config.toml
n_layer = 16
d_model = 192
n_head = 6
n_kv_head = 1
head_dim = 64
d_mlp = 768
vocab_size = 8192
activation = "gelu"
norm = "layernorm"
norm_place = "pre"
norm_eps = 1e-06
positions = "rope"
rope_base = 10000.0
rope_fraction = 1.0
qk_norm = false
attn_scale = 0.125
bias = "none"
tie_embeddings = true
parallel_block = true
init = "normal"
init_std_qkv = 0.0456
init_std_o = 0.0
init_std_up = 0.0456
init_std_down = 0.0
optimizer = "adamw"
lr = 0.00262
beta1 = 0.9
beta2 = 0.99
weight_decay = 0.084
lr_head = 0.00833
warmup_steps = 462
schedule = "wsd"
decay_fraction = 0.885
decay_shape = "sqrt"
final_lr_fraction = 0.0
batch_tokens = 131072
seq_len = 512
doc_mask = true
train_tokens = 507300000
steps = 3871
dataset = "wikipedia_en"
MLP neurons of a small language model. Each row is named by its layer, matrix (up: input weights) and neuron, and shows model dimensions 32-159. Each number is 128 + 32 x the weight over its row's rms, rounded and kept within 0 to 255. Numbers have three digits each.
Before each neuron's rows, "fires on" lists the tokens most often at its 100 highest values on Wikipedia text that the model never trained on; "fires after" lists the tokens most often just before its 100 highest values on Wikipedia text that the model never trained on. A number after a token or word is its count.

fires on: "|" 47, " |" 36, "–" 6, " to" 5, " into" 4
fires after: "  " 47, " —" 19, " back" 5
L2.up446:150097131145098113215146083163079183131102170152119129154156123152138148111080096125157123173152115119140074117114164148093123139150133175153127161097130168154126127159111065111138155150130174156112175143142178108146048087140159102164122093092089180059101110107102069148122140148128155121156122162096136061083177115158133148046113126105152102104131132154123106120116151066163115153141

fires on: "-" 92, "," 4
fires after: "-" 50, "|" 44
L10.up403:145129073156126130127170063165120154063113092096127129074122194128178079177143121131112110129104109155115094126138179148175064159088123153094175141094140118147125148115165066124109145133149077122110167168184122100144120136105055106118133101095092060121093202141161130068154176159163168108137081055122113131088106144096119123118141146182081144170110131138132149118136114115146129167159

fires on: "-" 45, "|" 33, " Wood" 5
fires after: "-" 54, "|" 23
L3.up223:123128139162129142122105041103091126153191139125169118139132090146081083122099178166098150104170121095081181144156150136104156156116072129104131139088132169125141082146143126083162123149140212117078168139188131124158095027124106151081117144117122094110105104143119079131110052144164085109112114124176106136089118139124138116157132183176175110160139102093128107074051124142141134135132

fires on: "-" 98
fires after: "-" 53
L2.up110:117083134121148160100098133136146163101084139065115146151158189156148122111097138128083124169137081082158140146169146087099097105142103162154087160080114140159142084173086111070192126202209099106142127126142122109138165132132111072077138169093172119094115055141097135164092149190137134125100141092148125132128156086145115105163134210157080107124138181139118135120142133132184160141128

fires on: "=" 86, " T" 12
fires after: "\n\n" 86
L10.up62:117081115209090139123153136101118132132111134129139099126069190116144117131121122114142081186147160075135102104102138123140074101188108169115184047156128188132106141134157085193136147165121132116148105101111119116147138080145054093133175103112117141119127119146118121167168107130099113125129093158117142113143121093132157193091142118126186143114129127123127082076201055177121107120125

fires on: "-" 65, " un" 15, " –" 10, " or" 4
fires after: "-" 47, " |" 7, " self" 6
L7.up334:123110156127043150108093140132081124122138156083096122129111199145108106144132139123123142069162154097118103129139172114131131113201120224151136123094116211110141141147163106125119106227141122174154165123169102138152131092085092189108120062092149132178120098075143098123162115165125136114119104050119133132094121102150135146155125116142110123097170130118106093124129187122161165125080

fires on: "|" 81, "ange" 4, " su" 4
fires after: "  " 81
L3.up574:101078158110086070157113130134140116058104127157162124117089163156155144126119089122124127112099136134094118101163103176097092133138115163166185158141073134069111112145129143180097151124127131181146128114217097119170083116170104149088104075093141132117084126093070123126053175119166119109120149129115126149129122131171097124113106196153099118135171145192145114064121177123126155095161

fires on: " Party" 18, "|" 14, " Democrats" 9, " Democratic" 5, "A" 5, "m" 5
fires after: " Liberal" 17, " Democratic" 14, "  " 14, "ulu" 5
L11.up751:089059109134146095061125057132166138153134180114109102192129179160122114124073169075077102173111093069141121120123162086100156127068149162141140124160107130177136089163151115179108142160101185153167120122117150113149149126112117221049117132154137193046096169133140101173184063117108137139089109132118168129178208086143145127133131156107143130143129118164115096123204108138111110169181

fires on: "=" 87, " |" 8
fires after: "\n\n" 87
L7.up207:106135176119124120168156088053073134156092135107133131135093168117147130158140134131158061102144075132137063144125110101147127138146165152120118079061097189204170135115091085101197171169130159110137187146166167090125101120128110100059077094150121117083139125140148126135132183073143095100141065086149107156072096075138105108124140125164193091116178161112177084118143119101111140167178

fires on: "|" 55, " |" 13, "ation" 6, "red" 5, "ment" 4
fires after: "  " 55, " anim" 8, ")" 8, " star" 5
L2.up560:129065157049150133171175129139100166131143174132101106179134123140057133113160072134143128113093095122110164168136147106088153152133138136131158170163140118142100141160111158173177106069166186135179153096134122106181082062131108140112125095114139153074110134138128125083090163144161171154114171159160158156136143149188110161108153207128160128076117093204140167114177070094173090102115

fires on: "|" 51, " Di" 10, "\n" 10, "bi" 6, " at" 5, "iti" 5
fires after: "-" 52, " in" 5, " (" 5, "=" 4
L10.up607:151099109088124077147124061091141141049145106107106109144123148163149124175105116154116142172136105145101101170147151138134150097134125118043199118163074133113094120142110143151127069140146117144104220117110146087100134062131146192145135089141153095102126139098140136099140082152104118111138109032170129117174118115112086143117125193135110083069201142149179113126125116107109177109145

fires on: "=" 98
fires after: "\n\n" 98
L7.up49:087088180160133110176141092092102160142096155161134099139102141142146091179193103084108128121079117116179150122111093122134189100107137119120183142113089134112134140156195133150173170155128138110161186201134125129114093077103078095139153099142096131094085119128116178098169186194182053150109178114146125130076121051140178082081127137133143067107105172138135151181125079113151151121103

fires on: "=" 94, " |" 6
fires after: "\n\n" 94
L10.up567:106068118127137157163078079075074093091149149113124125184142086137131090150167135142121123185118112152115074157125134123119145111145152165086102178090115195174156148124091117150221090157133117163181159118083129135115106081141161182151133087175123138088132205141145120103142178094180106126145139086162162139187164136181131148109135128164105125125156109201169149147099084153136136126140

fires on: "=" 50, "." 48
fires after: "\n\n" 50, "\"" 8, ")" 4
L10.up90:078110140112142106172117129083060143130130165134190105130093121176126085159126139084127063166138133111138141112146104103106153120155179108157181072148112158147152126144124116172214114106125105155098122155134102135158148125131115100147126097096148056129097174102075150082146153072157108110109113135167174047086151131152188107106112121100198161126112120148101124116091062087135085110093

fires on: "=" 54, "ona" 10
fires after: "=" 40, " =" 16, "ti" 8, "is" 4
L12.up426:073068135122113095136080098067110147142103155137140103121115152112090121095165178089130118178117140098139168132123070174162150100075127132107125112160131118151190172150130144148186146116102150151149145132071144138131116100100083116099111081150158023114110158192186140112083155135190108104133117113092139104138139095145191095091060134146155094092184157151133140159110120090119152122095

fires on: "=" 29, " %" 13, " Date" 7, " Candidate" 5, " Player" 4, " DF" 4
fires after: " |" 33, "\n\n" 29, "|" 11
L9.up594:102071142112107149105105085099076182102154141103140142179099181171139101132119106134127132136124112130101164154111142129105142116073145120023123151102050168185135088108116120095120147113145099138106121146170120122091086111095084207136105123146096183145061098146144113079158183116202153120103152103132170087149178134143180140125064158151131154131172160134094126139137075070109142187147

fires on: "=" 60, " |" 9, " Arts" 4
fires after: "=" 41, " =" 19, " of" 5
L7.up547:083077166118074137140172090101105125111141168082140133103133104192162131107087159164118113075089104114168122149093145113144101111140174135120147073099051101164145172196129111175181151124132141098143196113169118115130070094094071131093123152078121194098101171155143126114124108173099078073139123134126153112131143124097145108151154146112199142180151151159125159200164175139097059127150

fires on: "-" 52, "–" 31, ":" 13
fires after: "-" 50, " 1" 26, " 0" 5, ")" 4
L2.up451:133133155213072156108046092147129143110132145128165170161115122085152084123148151133122113129126099094080193143184141124138116108136166191136127060089093100183115178144117148082171157162155077135109160136142129136194100118097123153091112102033175116095158134139094132093128086152185106082130130140098141120090163082160085173130165134128118116145138137159146131098120129133102127173106

fires on: "|" 100
fires after: "  " 100
L2.up145:106120159127047124166120152151173180178122160109123116143136173130124108137106138123148140125141088143119120109118155122107103165170132218093150148109095129129151120190114141134154120105167171128097129189189174087148068085089132141061080093094130154100137142145095145143125144109132153091129150153149104104126172118158091153104114164114149115119151149152162156104066134045130145134147

fires on: "|" 72, " |" 8, "," 7, "." 4, ":" 4
fires after: "  " 72
L3.up431:098126184131094149112159135160149154168153111078091104105168097140073150169076145126183117131167117094123123103113180118133157057113141164062143128104113110128208094148147137127105126088133128067106115143167159135153112101080104140108107132089145126160160147160112087113091075140142060071148152108140195132114183125121139175138166144132108100141163129035234072102082093151107172139118

fires on: "-" 44, " West" 12, "." 9, " East" 6, " Northern" 4, "West" 4
fires after: "-" 31, "|" 15, "," 9, " St" 5
L10.up367:152070130177150186119115115154126134153128095116107131147182148131151155131118155132075126132086094106088076166159147140136132133136132160107097115126105124124090122120130091112133080128141109175190159146212148169201098099061067125132169132198102125039125153125150067078109112160135132089083112172178080126124123101109147128178097145107124051149146163128157100087146051053086118125166